config = dict(
    hidden_size=640,
    num_attention_heads=15,
    norm_eps=1e-06,
    qk_norm=False,
    parallel_block=False,
    lr_head=0.00751,
)
MLP neurons of a small language model. Each row is named by its layer, matrix (down: output weights) and neuron, and shows model dimensions 448-575. Each number is 128 + 24 x the weight over its row's rms, rounded and kept within 0 to 255. A neuron's up and down rows have the sign that makes its largest values positive.
After each neuron's rows, "fires before" lists the tokens most often just after its 100 highest values on Wikipedia text that the model never trained on. A number after a token or word is its count.

L8.down800 [199 172 119 166 136  81 111 148 109 117 146 142 149 152 137 150 134 129 114 150  91 160 127 132 113 114  92 182 140 142 121 107  98 128 149  93  74  93 146 146 143 197 107 125 125 166 135  94 113 171 114 128 137 125 109 161 146 131 114 140 142  65 124 132 119 147 118 129 128 119 154 180 117 114 116 118 133 107 103 136 103 101 170 163  73 183 100 175 108 110 131 119 113 110  97  77 111 156 143 148 127 166 141 105 114 164  79 119 155 141 126 138 128 121 136 113 106 152 120 107 125 125  65 153  98 131 143 129]
fires before: " |" 42, "8" 14, "200" 10, "." 8, "7" 4, "9" 4

L8.down584 [ 90 112 151 147 133 146 150 166 120  93 152 144  99 116 173 119  95 164 108 155 159 132 187 144 161 126 121  77  84 102 192 142 167 141 147 111 145 160 136 123 135 131 105 114 105 130 147 111  96 142 141 142 126 120 138 164 125 108 163 160  80  76 145  77 145 143 134  99  78 192 141 137 101 100 101 158 158 149 129 180 114 129 127 104 121 135 134 150  89 144  96 127 146 102 128 107 116 117  94 146 103  93 129 106 133 129 155 124 141  92 135 137 115 125 118 109 106 156 120 128 169 133 142 154 189 113 168 108]
fires before: " |" 36, ";" 33, " |\n" 5, " /" 4, "," 4

L2.down427 [147 129 146 151 152 131 136 141 137 128 114 152 163 125 164 142 112 115 176 128  76 134 130 141 106  82 142 171 140 115 123 136 107 151  83 147 137 104 122 115 133 124 141  97  84  77 124 140 117 137 182 124 124 140  70 132 109  86 157 149  57 119 106 133 125 136 121 119 142 139 136 167 116 108  67 139  99 146 102 150  61 157 119 112  95 159 182 173  99 113 168 175 183 139 112  79 142 147 120 123  86 119 121  90 134 149 120 149 156 111 137 114 158 121  82 119 104 133  93 137 137 148 159 108 119 112 131  94]
fires before: " |" 37, "." 8, " |\n" 7, "1" 6

L2.down1667 [130 158 132 137 120 104 149 113 140 160 109 157 125 121 157 139  84 155 156 166 136 133 103 102 125 155 137 196 135 106 162 139 163 100  87 152 162 125 128 142 113 102 125 123  90 118 115 100 157 104 148  93 106  86 131 141 114  70 129 132 139 148 148 141  78  92 113 144 170 114 152 126 139 138  63 135 105 123 115 121  92 136 141 204  79 134 131 145 121 114 123 148 132 137 141 112  66 132 124 156 129 123  96 136 120 145 131 164 156 180 148 134 172 168 123 132 160 145 132 161 136 133 141 102 108 123 143 145]
fires before: " |" 23, "0" 12, "6" 8, "–" 7, "1" 7

L2.down1417 [129 132 135 103 137 178 163 161 133 135 157 148 103 102 138 154  90 140 129 159 138 140 159 129 163  85 167 116 129 142 160 103  85 147 127 143 151 117 130 146 144 129 116 179 112 113 127 164 105 140 127 101 153 136 117 126 159 131 118 122 142 188 122 159 132 172 128 135 120 133 144 169 117  91 156 162 109 190 149 138 154 139  96 111 134 159 121 163 136  55 166  81 117 121 151 115 152 153  99 124 160 131 116 132  95 111 103 124 109 148 133 144 148 144 150  98 151 135 118 124  83 126 149 160 102 156  89 129]
fires before: "|" 53

L2.down1070 [101  91 157 142 104 148 142 147 139 115 151  80 116 151 140 114 133 138 180 156 150  83 132 110 126 142 139 108 157 138 161 131 111 166 116 151 151 152 155 162 112 152  94 150 162 117 153 164 111 143 104  94 104 132 139  89 103  97  98  85 144 123 114 145 170 124 114  98 117 121 134 165 148 121 173  93 133 114 124 163 127  92 147 147 136 140 108 166 100 131 114 184 128  94 122  98 123 120 175 125 105  97 101 129 109 141 124 125 112 100 129 122 155 127 121 104 130 151 128  98  96  97  96 144 160 133 153 128]
fires before: " |" 51, ";" 21, "–" 14, " |\n" 5

L8.down1066 [140 116 142 133 105 130 126  92 145 130 116 159 144  75 131  97 107  67 107 133 100 136 126 124 146 151  84 109 132 101 125 112 135 122 160  81 150 135 131 110 140 162 136 108 134 126 104 136  87  94 114 121 134 120 121 128  88 131 103 138 172 115 123 118 114 142 121 119 127 110 161 106 142 139  40  91 143 114 147 116 154 102 127 194 107 133 129 153 146 143 137 115 108 138 133 139 103  99 146 122 119 131 124 132 147 111 167  98  99 120 132 117 168 140 106 150 103 138 112 130 167 128 147 108 104 127 124 132]
fires before: " " 50, "2" 6, " No" 4

L3.down906 [154 161 110 130 113 145 117  78 164 101 137 135 142 171 158 117 127 118 131 119 150 134 131  93 166 133 115 146 149 124 173 120 145 125 110  80 105 125 131 119 142 123 114 167 166  80 163 130 119 166  46 100 118  78 140 113 116 156 115 124 140 128 136 108 120 118 109 136 123 159 144  88 133 130  57 107 123 126 107 120 167 145 102 127  97 123 136 121 129 118 183 147 125 133 138 144 137 141  85 110 115  86 153 171  89 147 116 111  62 149 145 141  95 146 118 150 120 140 148 129 135 143 143 169 123 147  91 135]
fires before: "The" 18, "-" 15, "In" 10, "===" 8, "S" 4, " to" 4

L2.down1425 [131 132 130  60 143 126 130 106 177  80 111 145 147 163 148 151  97 108 140  81 134 117 136 132 170 137  84 113 137 145 180 147 120  95 142 137 178 117 139 144 108 154 134 135 161 132 149  96 123 155  79 133 129 168 138 112 177 123 134 116 125 137 137 135 127 131 126 128 125 170 132 110 172 103 139 105 170  94 120 127  76 112 136 129 111 141 131 116 142  86 132 122 143 119 113 130 121 144 139 186 119 138 110 143 129 124 115 117 107 125 107 111 155 105 142  94 166 150 122 129 119 103 122 118 112 102 115 112]
fires before: "\n" 24, "==" 22, " and" 5, "The" 4

L8.down691 [115 118 139 159 107 136  91 120 133 153 140 112 138 156  87 130 116 129 113 117 142 150 163 114 127 113 106 127 159 127 119 141 133 112 149 132 139 121 136 139 155 117 144 127 175 138  90 114 165 130 153 124 128 115 154 140 108  81 104 136 113  98 135 135 130  89  98 133  91 121 156 131 135 138  65 139  90 102 119 118  99 105 127 115 116 137 113 148 147 153 160 109 115 148 135 138 129  60 131 132 135 223 127 144 132 127 124 124 121  98 126 124 140 142 101 130 165 117 101 129  90 147 135 166 127 164 162 166]
fires before: "0" 12, " to" 11, "3" 10, "5" 10, "8" 10, "4" 8

L8.down111 [117 132 141 138  80 117 144 119 123 153 143 110 136  65  85 127  78 115 111 110 101 127 121  61 189 111 151 137 142  86  86 122 118 114  85 149 115 158 126 152 146 109  82 138 105 117 121  98  72 105  95 106 187  85 122 167 136 147 119 135 124 103 130  87 134 116 143 143 117 108  96 126 149 110  44 129 126 113  93 130 109 139  81 127  97 166 112 117 129 143  80 117 135 169 141 135 137 142 122 114 109 140 142 127 163 138 112 128 147 160 125 154 104  64 143 106 113 128  66 124 153 139 156 115 124 125 104 133]
fires before: "-" 29, "===" 14, "The" 11, "|" 7

L3.down1471 [129 138  98  91 108 144 157 108 161 103 153 123 122 154 166 124 125 100  82 149 127 134 160 145 106 119 108 161 163 103 107 100 101 115 162 146 149  97 146  96 150 107 155  94 125 121  57 124 166  90 101 143 150 140 108 143 150  77 147 151  95  92 145 131 136 115 124 123 135 104 145 149 167 144  95 126 115 173 119  94 123  91 171  94 144 110 140  89 130 115 116 152 158 168 127  94 117  90  86 140  85 105 114 106 162 150 134  91 153 105 120 168  91 136 118 120 134 127 134 173 155 120 110 145 136 149 128 108]
fires before: "1" 14, "7" 11, "8" 11, "0" 8, "4" 8

L2.down955 [145  49 153 112 121 132 134 109 104  81 129 131 151 131 143 122 108 115 119 136 119 111 128 103  82 127 150 196 131 149  91 143 154  86  96 117 107 127 157 102 107 152 111 147  76 121 156 136 139 153  74 147 126 132 103 148 121 143 128 144 126 116 171 146 150 158 127 136  85  86  54 130 173 139 122 145 130 104 118 140 110 138  86 144 134 117 106  86 110  90 112 148 147 128 133 116 121 129 125 135 107 117 159 142 133 115 138 124 146 121  76 120 128 141 119 113 157 132 109 142  95 120 129 121  71 108 141  92]
fires before: " |" 27, " (" 15, " " 11, ":" 6, "\n" 5, " |\n" 4

L2.down1309 [ 91 154 129 139 120 148 103 126 159 120  93 103  52 131 100 133 116 149 130 158 125 136 160  88 135 139 106  74 148 126  98 157 117 165 123 133 152 130 111 120 144 150 116 108 129 119 110 113  58 167  92 133 139 100 150 158 128  83 180 157 169 149 136 103 107 110 142 136 108 165 143 123 166 125 106 134 131 106 151 142 105 109 137 143 126 169 172  95 155 109  99 139 136 126 155 123 166 107 163 140 137 135  89 171  91 165 121 150 122 110  72 120 124 145 142 103 123 109 164 164 106 138 123 141 139 165 130 144]
fires before: " of" 23, " the" 19, " to" 16

L2.down1437 [118 109 133 109 126 137 124 147 123 124 114 104 137 137 149 117 121 143 167 123 131 138  96 133 134 155 132 191 114 126 120 138 141 125 127 144 138 162 174  55 125  90 144 144 102 101 142 137 127 123 112 108 107 130  82 165 159 108 101 126 113 111 131 128 108 115 161 128 149 127 112 167 123 137 124 109 107 174 142 123  97 129 143 159 120  82 156 119 157 126 129 135 130 133 115 138 133  97 103 192  87 113  96 131 147 125 156 154 125 127 135 114 170 140 123 127 168 106 134 104 168 131 125 111 132 170 101 111]
fires before: " to" 17, " been" 9, "1" 8, "0" 7, " a" 6, "2" 4

L2.down785 [126 119 156  84 175 124 134 145 125 135 109 178  72 119 100 142 110 121 131 134 127  96 128 137 157 142 147 121 150 109 144 116 105 105 144 128 122 142 182 136  88 139 104 140 142 118  99 102 123 106 110 113 174 116 106 126 151 156 157 144 129 154 126 145 108 137 108 133 151 133 186 111 105 136 122  80 112 106 163 119  98 149  66 135 151 139 151 104 139 131  93 113 131 154  93 108 142 119 124 130 120 147 104 141 111 186 131 134  81 116 115 149  85 102 165 125 115 151 121 173 125 178  89 103 102 163 117 112]
fires before: " |\n" 29, " of" 12, " |" 12, " a" 10, " to" 5, " the" 4

L3.down537 [128 125 132 143 124 117 142 132 107 172 117  80 116 105 135 159 133 146 107 133 127 145 131 117 129 119 152 173 109 147 132 136  94 107 183 163 131 153 140 149 124 132 107 147 115 144 157 119 164 141 118 130 106 145 111 120 133 105 105 126 134 138 122 130 151 108 116 114 123 143 140 186 103 137 109 112 129 146 139  94 145  94  76 116 122 123 140 158 161 109 152 150 135 154 133 136 107 116 136 125 136 103 116  64 163  76 150 146 147 151 110 130  96 153 165 144 133  93 146 142 122 117  86 132 171 119 130  72]
fires before: " |" 50, "|" 11, " season" 10

L2.down1341 [147 120  98 119 176 103 119 148 121 149 129 142 130 110 141 154 137 120 116 185  94 174  82 108 125  81 118 162  85 141 129 101  93 136 144 144 107 108 127 144  76 126 144 118  99 149 149 120 170  85 101 152 148 116 107 117 142 125 181 168  92 169 149  95 115 120 101 114  63 135 109 125  91 172  82  87 162 136  92 120  94 106 100  76 141 133 143 145 172 102  89 134 157 152 140 143 134 151  74 136 135 132 103 100 130 123 137 147  78 156 166 121 116 112 120  91 125 162 127 119 132 147 147 143 107 125  73 139]
fires before: " " 48, ";" 6, " |" 4, "E" 4, ")" 4

L3.down1602 [147 134 155 110 156 137 135 123  60 110 130 107 126 159 143 141 108 138 115 163 154 117 130 105 145 111 106 152  79 122  84 130 179 140 151 108  92 143  98 127 108 141 131 122 109 106 120 121 110 138 114 130 166 132 158 106  93  90 173 140 134 129 144 120 114  94 125 124 104 131 114 140 131 166 102 138 127 137  94 116 138  99  80 159 122 100 129 120 113 121 139 188 135  79 124  97 107 121 173 132  86  85 135 128  98 163 155 202 110 106 118 110 126 171 102 100 169 110 115 152  74 131 107 111 158 120  96 144]
fires before: " " 27, " (" 20, "\n" 7, "in" 4

L2.down135 [152 131 160 110 158 199 118 108 148 144 175 135 176 102 119  83 124 167 102  97 127 164 125 122  92 139 139 118 149  97 132 150 117 150 100 110 134 106 157 155 121 123 131  98 117 137 121  94 135 165 138 152 127  89 148 147  94 141 145 146 133 127 143  93 138 116 164 161 147 155 103 121 136 121  74  88 131 141 116 113  84 106 139 118 124 108 196 155 127 117 151 145  91 172 112 140 156 133 125 123 158 112 137  98 118 118 186 120  82 159 116 141 166 129 143 147 104 137 138 170 145 164 172 135 110 138 112 124]
fires before: "8" 16, "5" 14, "6" 14, "9" 13, "4" 12, "2" 10

L3.down1238 [112  84 136  89 114 116 150 138 176 119 150 123 108  91 156 128 101 133 129 109 118 124 111 131 110 120 134 140 126  93 148 154 132 118 131 110 108 154 143 128 155  76  94 142 137 120 116 116 136 148 164 100 155 157 132 128  96 134 155 151 122 151 139 129 115 149 138 115 133 124 148 140 116 132  55 112  82  93 155 102 125 129 120 129 130 164 120 139 135 127 199  94 142 165 111 132 114 137  76 141  98  84 131 104 149 117 138 146 144  99  77 121 124 123 152 145  70 120 127 103 168 139 152 119  92  64 128 101]
fires before: " |" 48, "." 8, " |\n" 6, " October" 6, " November" 4

L8.down1550 [150 130 139 139 111 174 126 114 126 137 107 136 120 129 115  99 130 115 104  91 120 154 166 107  81 143 129 122 157 186 109 125  74  94 162 159 133  82 152 170  85 109  98 138 136 125 123 133 158 151 129 112 145 139 142  87  78  80 118 142 107  62 117 153 106 132 143 121 148 149 128 107 135 116 161 122 107  94 161 156 119 118 101 109 115  97 166 136 141  86 123 132 167 108 144  46 138 102 148 130 134 167 102 147 170 112 125 134 144 125 129 109 157 152 146 117 140 128 121 112 117 158 113 131  85 111 182 155]
fires before: ":" 40, "–" 13, " |" 6

L2.down1036 [127 109 116 104 119 156 175 139 109 123 108 161 105 175 154 125 155 140 124 196 126 143  91 133 106 117 138 155 142 144 156 111 109 131 169 111  95 161 120 139 129 130 118 133 135 129 143 127  96 153 130 155 161 138 120  74 127 122 153 111 130 190 116  95 144 145 114 140 125 132  87 156 150 136  14 137 125 174 139 132 153 160 151 110 114 136 120 147 178 138 172 145 146 128 130 102 131 127 134 123 139 155 123 110 145 137 133 171 136  93  84 144 139 148 138 170 106 138 148 149 127 111  85 175  97 132 150  90]
fires before: "|" 53, "|---|---|---|---|---|---|\n" 10, "|---|---|---|---|\n" 5, "|---|---|---|---|---|\n" 4

L2.down346 [111 159 143 130 115 171 140  64 160  99 151 144 114 111 110 125 140  87 133 187 147 146  88 140 111 153 116 108 136 139 111 133 114 141  80  78 125 118 175 121 153 112 143 138 123 129 144 112 148 117  98 133 118 107 110  71 128 108 102  97  90 133 113  97 116 136  94 146 126 105 107 119 112 117 112  76 142 114 102  88 145 119 132 149 141 124 187 136 111 121 106  97 121 140 139 142 110 122 126 115 137 158 105  75 140 123 145 161 144 156 119 132 134 136  88 118 165 114 154 177 154 111 148 125 134 194 114 125]
fires before: "7" 16, "8" 12, "3" 11, "4" 11, "0" 10, "9" 10

L8.down339 [131 115  77 119 138 153  81  93 104 123 125 125 113 131 110  88 180  81 102 119 114 122 140 107  94 105 104 168 114 102 146  92 170 107 140 134 122  93 163 125 137 117 163 149  87  99 109 134 143 119 141 133 135 153 122 120  61 161 159 169 102 120 129 106  88 118 155 161 125 103 159 111 149 121 110 114 148 127 152 136 130 153 155 138 134  72 141 106 140 184 135  85 150 109 134 138 146 170 141 116 120 141 132 157 135 114 114 139  83 120  59  86 179 103 115 136 112 108 127  98 180 162 112 132 117 159 134 174]
fires before: " " 52, " a" 4

L2.down123 [141 129 146 165 104 138 114 138 162 132 136 131 121 150  97 153 138  82 140 121 109 120 139 134 137 141 109 131 130 159  92 111  95 100 121 122  77  79 118 171 147 122 106 142 116 133 128 127 110  94  93  71 129  80 107 166 132 159 127 151  95 119 132 102 158  99 112 128 136 152 154  46 113 110  90 127 158 150 161 115 131 136 119 152 125 145 163 155 127 140 122 104  98 143 171 127 122 119 147 111 137 100 132 130 122 125 127 126 133 153 153 113 170 167 123 145 113 140 129 134 133 127 104 153 130 148  72 142]
fires before: "0" 18, "1" 17, " " 16, "2" 8, "3" 7

L2.down1482 [116 113 140 114 146 142 138 156 102 130 132 142 102 118 123 132  82  96 111 136 167 118 126 125  95 147 106 133 142 125 145  97 139 134 148 140 134 119 139 139 156 100 149 141 120 131 136 119 169 169 144 130 109  74 135  93 117 144 151 146 139 116 141 161 140 143 136 133 132  87 135 108 128 101  36 143  87 134 124  65  91 164 156 106 110 127 162 120 135 152 160 183 104 156 110 114 141 132 114 106 134 148  99 141 138 107 141 112 129 129 103 139 147 145 116  97 138 113 153 150 121 130 154 186 113 172 130 123]
fires before: "5" 15, "0" 11, "8" 11, "6" 11, "7" 11, "4" 10

L3.down29 [ 98 124 130 124 140 119 109  67  93 140 132  87 122 136  99 109 148 116 141 135 169 123 136  98 121 121 115 130 119 156 137 135 201 156 131 153 131 134 131 141 148 115 125 125 186  96 124 159 166 150 133 147 148 119 139 140 147  94 165 112 166 137 133 137 143 137 110 135  84 110 131 130  88 114  90 121 133 141 150  90 103 167 121 125 153 106 171 124 118  95 111 131 140 118 116  98 121 157 137 115  83 102 119 100  90 119 137 109  87 135 142 164 106 145 127 110 108  97 144 126 102  85 123 114  99 138 140  90]
fires before: " |" 39, ";" 19, " |\n" 7

L2.down81 [123 132 143 131 156 128 134  89 184 101 111 131 164 154 178 132 115 127  87 166 114 102 152 113 149 155 119 105 138 146 141 130 116 139  67 111  98 116 122 150 113 137 124 108 133 131 126 141 115 134 148 121 109 167 141 105 172 110 110  94 182 116 142 100 155 119  71 129 132 126 120 131 106 117 168 144 150 115 109  94 135 147 166 105 114 198 121 154  99 143 124 118 109 136 107 132 144 156  67 181  96 141 125 104  99 138 126 107 122 170 137 126 113 113 112 159 102 110 123 116 155 181  83 115 118 125 124 145]
fires before: "==" 40, "The" 8, "Early" 6

L3.down175 [104 126  95 157  96 173 192 183 107 122 159 128 162 113 153  96 135 151  91 154 125 140 122 153 123 159  98 160 168 126 132 148  83 114 121 157 168 123 132  97 123 111 142  79 117 147 114 108 128 173 117 123 118  59  99 158 128  88 129 144 103 151  91 114 116 129 131 136 147 101 107 165 191 132 131 144 140 142 109 133 159  92 111 112  90  99 170  84 156 153 128 141  92 108 125 143 111 166 117 168 120  82 139  96 102 134  96 117 148 112 135 134 154 169 154 112 101 158 122 122 111 134 140 138 126 170 115 132]
fires before: "0" 44, "3" 7, "2" 6, "6" 6, "1" 6, "4" 5

L2.down1461 [ 90 135 123 136  78 123 137 134 134 179 186 155 110  87 137 140 130 138 101 127  85 101 146 163 147 127 138 146 131 124 142 157 110 120 132 161 131 149 119 127 174 122 132 161 107 117 157 135 132 131 156 140 149 135 153 171 104 111 109 172 116 102 102 131  87  74 103 115  90 141 132 159  80 125 180 124 137 114  80 134 148 129 132 126 138 137 120 122  94  95 111 181 126 131 145  89 121  95 118 159 112 162 118 144 148 123 112 106 139 110 107  96 140 147 118 117 158 125  82 127 142 112 152 131 127 127 145 128]
fires before: "-" 56, "|" 17

L3.down974 [110 151 122 163  94 108 132 124 163 111 116 120 112 122 105 108 139  86  95 102 126 153 106 124 126 120  98 152  97 126  56 141 111 139  80  91 155 165 133 180 139 133  92 145 111 113 120  99 141 116 107 161 126 142 147 136 145  90 134 138 166 124  91 111  80 111 126 151 114 134 138  92 141 131  38  91  91 144 136 144 111 130 138 137  93 129 131  94  96  96 164 167  73 143 145 141 167 117 102 134  95 153 118 106 146 136 102 141 118 135  92 147  51 153 142 127 149 116 130 123 168 147 152 188 136 145 104 152]
fires before: "," 31, " " 29, " the" 5

L8.down1652 [152  96  87 146 138 123 115 155 140 123 136 152 120  89 125 145 156 135 112 151 126 119 152 138 157 141 128 127 123 140 113 137  81 163 129 184  94 113  89 142 151 118 143 143 142  84 116 175 152 110 115 164 148 139 117 133 145  62 123 105 127 156  87 108 135 128 116 123 117 150 133 142 130 144 176 105 175 128 107 146 116 188 167 134 163 134  67  77 128 120 150 128 139 157 114 127 142 147 178 125  81 132 115 139 110  96 108 168 158 141 106  98 129 113 133 132 130 113  93  35 124 130 124 142 115 103  88 100]
fires before: "|" 40, " |\n" 27, " |\n\n" 4, "–" 4

L8.down837 [126 143 138  88 175 119 137 140 139 142 100 123 141 110 126 142 138 166 113 147 112 119 145 130 134 100 136 162 112 110 126 150 123 133 125 101 135 134 178 130 108 159 147 132 130 108 126  99 158 129 107 104 104 154 117 136 153  71 158 127 152 136 107 113  98 156 136 107  94 114  88 123 125 123  69 132 127 124 141 113 123 106 120 108 120 173 116 124 151 159 153 160  58 107  74 130 164 163 175 102 156  95  92 150 114 139  97 142 125  98 122 174  92 134 166  81  95 126 106 122 128 133 146 121 171  94 105 200]
fires before: " the" 28, " " 24

L8.down233 [142 162 135  94 160 142 112 117 155  99 161 114  95 120 133 131  78 122 106 147 146 113 135  99 154  95 111 155 140 111  91 156 134  76 158 127 118 153 155 107 109 130 148 107 140 136 168 151 168 105 145 135 106 133 148 116 105 101 134 116 171 128 143 117  91  86 135 111 123 135 135 141 116 139  52 123 125 128 140 160 154 108 118 144 128 158 107 144 156 113 141 115 152 117 148 125 113  84 116 144 147 102 134 141 164 127 121  96 143 130 129 140 128 133 121 145 138 138 161 118 136 191 149 152 177 114 124 149]
fires before: " |" 37, " |\n" 19, "46" 5

L8.down599 [120 104  89  99 176 132 124 102 147 141 124 125 134 133 115 134 155 132 132 127 119 104  77  85 154 154 139 132 188 138 127 146 120 156 180  82 163 162 110 134 115 109 142 169 124 174 119 101 161 107 113 140 144 111 116 151 133 156  96 130  99 122 143 124 153 173  83 106 154 140 122  98 149 117   3 172  89 168 134  93 142 103 156  78 116 146 169 148 114 142 131 113 145 135 139 144 143 105 145 134 119 114 125  80 182 152 158 112 138 114 105 113 160 133  72 137 100 131 152  93 157 144 112 141 131 130 105 115]
fires before: "==" 38, "In" 7, "He" 5, "===" 4

L8.down1500 [116 114  79 143 163 124 142 134  81 123  70 151 125 119 123 119 129 155  89 130 135 102 156 132  86 117 103 116 175 133 156 155 139 157 145 134 133 103  90 159 125 140 107 155 133 117 131 131 132 161 130 105 149 124 141 206 171 117 127  95 109  88 126 133 116 120 124 117 144 110  87 141 113 101 147 105 108 114 133 191 108 113 154 134 148 102 142 165 111  87 102  93  80 118 114  96 136 110 123 153 139 128 118 114  92  94 114 117  92 165 106 108 121 130 157 147 129 134 148 147 105  85 107 126 124 141 153 123]
fires before: " |" 24, "|" 15, " |\n" 8, " " 6, "." 4, "\n" 4

L2.down59 [117 124 133 157 117 130 156 150 159 123 148 110 140 149 117 178 137 143 135 148 151 162 129  95 144 112 126  84 131 116 129  89 174 144 141 123 149 146 146  75 150  92 116 187 127 106 143 137  96 115 108 116 137 118 143 173 151 138 155  93  84 130  98 108 120 140 109 146 139 125 126  84 147 112  88 123 151 194 145 151 106 156 131 115 143 100 121 144 127 116 181  39 147 162 112 120 125 153 141 115 101 166 125 141 150 101 120 140 167 107 135  85 104 121 133 114 154 126 140 142 136  90 141 116  97  85 132  95]
fires before: " " 25, "|" 11, "Al" 9, "14" 6, "-" 4

L3.down718 [139 130 142 135 136 136 134 106 165 140 170 109 141 119  96 109 141 136 180 139 149 147 134 135 117 167 151 139 115 103 129 125 138 147 121 150 132 168 124 129 129 211 108 132 158 163 130 126 121 157 128 128 156  88 145 135  98 144 159 145 141 106 128 129 140 114 117 125 131 140 147 111 136 110 130  99 101 125 163 128 125 150 135  80 139  92 110 104 145 141 125 125 144 137  84 100  85 159 114 154 148 118 138 112 108 120 158 160  93 132  84 156  87 145 104 115 136 139 126 151 133 157  73 116 123 160 131  75]
fires before: " |" 20, ":" 17, "." 10, " of" 8, "," 5

L8.down1261 [138 161 131 147 148 115 155 124 152 125 118 117  99 143 162 151 159 154 142 135 115 115  89 129 156 164 128 145  73 159  89 107 183 145 163 144 119 136 175 133 127 160 144 102 114  82 113 141  87  90 177 125 137  92  80  86 131 164 122 144 158  99 117  85  87  89 119 126 101 143 135  92 112 120 103  96  82 120 126 116 139 107 146 136 149 137 105 124 131  96 123 132  95 106 119 127 141 157 121 132 157 143 153 118 102 151 136 103 121 138 112 122  83 108 143 116 117 137 142 151 129 149 166  97 135 126 135 135]
fires before: " a" 22, " well" 15, " the" 10, " of" 7, " part" 4, " an" 4

L2.down533 [113 141 163 166 162 115 172 166 128 109 115 127  85  73 142 119 102 133 170 130  73 139 109 113 103 130 133 143 122 113  68 152 139 186 139 131 117 145 137 110 112 148 145 163 159 134  98 114 124 143 167  71 146 154 147 156 121 117 182  89 157  78 157 123 108 112 116 172 119 117 151  94 154 109  87 124 158 110  87 182 123 158 139 129 119 130 111 138 141  91 125 107 118 126 158 167 125 113  93 130 132 162 157  95 137 113 134  97 142 135 136 127 181 122 117 136 132 131  98 144 168 127 123  87 105 132 132 203]
fires before: " " 52, " Goals" 5, " Apps" 4, " Pts" 4, " GA" 4

L3.down1644 [135 146 127 129 124 165 143 149 145 131 129 140 148 107 146 159 124 156 118 155 165 117 109 140 119  95 123  72 173 110 116 154 134 123 160 137 154 142 118 128 123 163  80 130 127 120 126 128 101 135  98 118 120 103 117 141 141 131 145  80 102 100 155 132 125 153 142 146 143 158 149 123 130 117 100 149 177 193 123 143 166 145 156  84  99 121 147 160 108 119 181 150 159 161 141 147 129 146 116 142 114 131 130 151 128 148 116 109 131 152 101 137 112 154 143 131 163 116 129 156 142 135 144 135  97  70 136 149]
fires before: "-" 57, "|" 10, "===" 9

L2.down263 [144  92  85 148 120 109 125 147 139 140 125  67 136 164 154 135  60  88 168 143  87 113  92  98 151 130 122 147 169 121 186  78  70 131 129 135 133 157  94 122 131 124 139 133 138 124  85 143 183 152 143 192 138 133 138  74 136  69 110 155 133  97 117  78 134 111 152 122 124 110 126 103 139 115 145 110 118 139 133 115 138 112 115 109 137 144 110 133 124 139  89 104 117  99 108 101 154 108 128 106 153 155 148 153 129 136 123 138 101 166  92 169 162 163 128 131 126 127  96  87 111 124 172 129 153 140 112  91]
fires before: "=" 26, "===" 18, "==" 13

L3.down64 [129 103  99 114 135 111 155 166 168  80 154 146 119 174 161 106 155 127 169 141 109 110 157 110 139 128 119 137  99 146 126 124 113 129 140 171 103 156 110 145 150 133 118 155 148  93 116 119 154 122 123  94 155 132 160 127 169  96 142 139 144 132 115 122 145 144 102 145 131 141 163 134 157 106  93  94 157 120 132 125  96 127 144  87  82 127 116 123 128 138 102 176 148  73 123  81 135 125 140 140 129 162 113 135 146 123 130 148 161 108 114  92 102 128 149  95 139 132  78  97 135 106 109 128 118  96 146 154]
fires before: "-" 80, "|" 7, "0" 6

L8.down968 [ 99 129 139  77 139  76 115  83 124 159 121 158 133 150  99 136 104 158 101 120 115 104 151  74 166 130 132 124 173  70 121 153 143 152 125 135 121 144 133 130 126 106  78 126 148 162 166  88 117 136 122 117  85 151 133 149 173 119 127 121 144 105 151 170 150 116 124 129 117 149 150  67 155 112 125 151 118 147 111 127 167 117  97 112 140 133 169 139 161 134 117 120 160 117 147 112 146 106  90 119 136 127 153 117 127 142 149  99 100 109 118 142 136 106 134 152 101 151 126 117 143 170 107 147 125 110 122 139]
fires before: "==" 39, "The" 12, " of" 8

L3.down750 [100 137 132 130 114  99 150 126 142 211 142 140 128 148 137 117  97 107 145 146 111 137 194 118 111 120 155 120 144 104 120 127 130 120 135 100 144 168 122 144  96 142  86 148 114 175  57 115 134 135 135 114 148 131 180 127 135 122 109  91 124 146 142 146 144 116 133 124 137 117 155 139 129 135  78  88 110 131 127 127 129 142 101 158 109 124 130 129 113 144 141 131 169 124 144  85 130 106 137 143 162 119 115 126 176 156  91 135 166 158 131 129 118 157 103 114 100 141  77 139 136 118 147 195 113 132 137  94]
fires before: "|" 47, "The" 6, "===" 5

L8.down535 [106 125 115 176 125 108 136 106 135 148 154 128 163 110 153 153 121  84  93 115 124 145 134 116  78 126 133 136 151 116 179 124  98 137 131 132 144 149 176 145 142 134 114  94 114 207 160 131 103 124 107 130 153  99 160 201 111 123 145 139 128 107 127 108 133 157 127 165 136 137 122 168 117 129 121 111 117  96 119 142 100 136 128 192 107 145 107 124 159 124 151 119 111 153 134 151 147 160 175 153 133 110  95 189 118 112 165 117 147 131 113 139 105 152 104 142 110 115 126 104 173  71 162 150 135 140 141 120]
fires before: "1" 21, "0" 12, "2" 8, "4" 6, "5" 5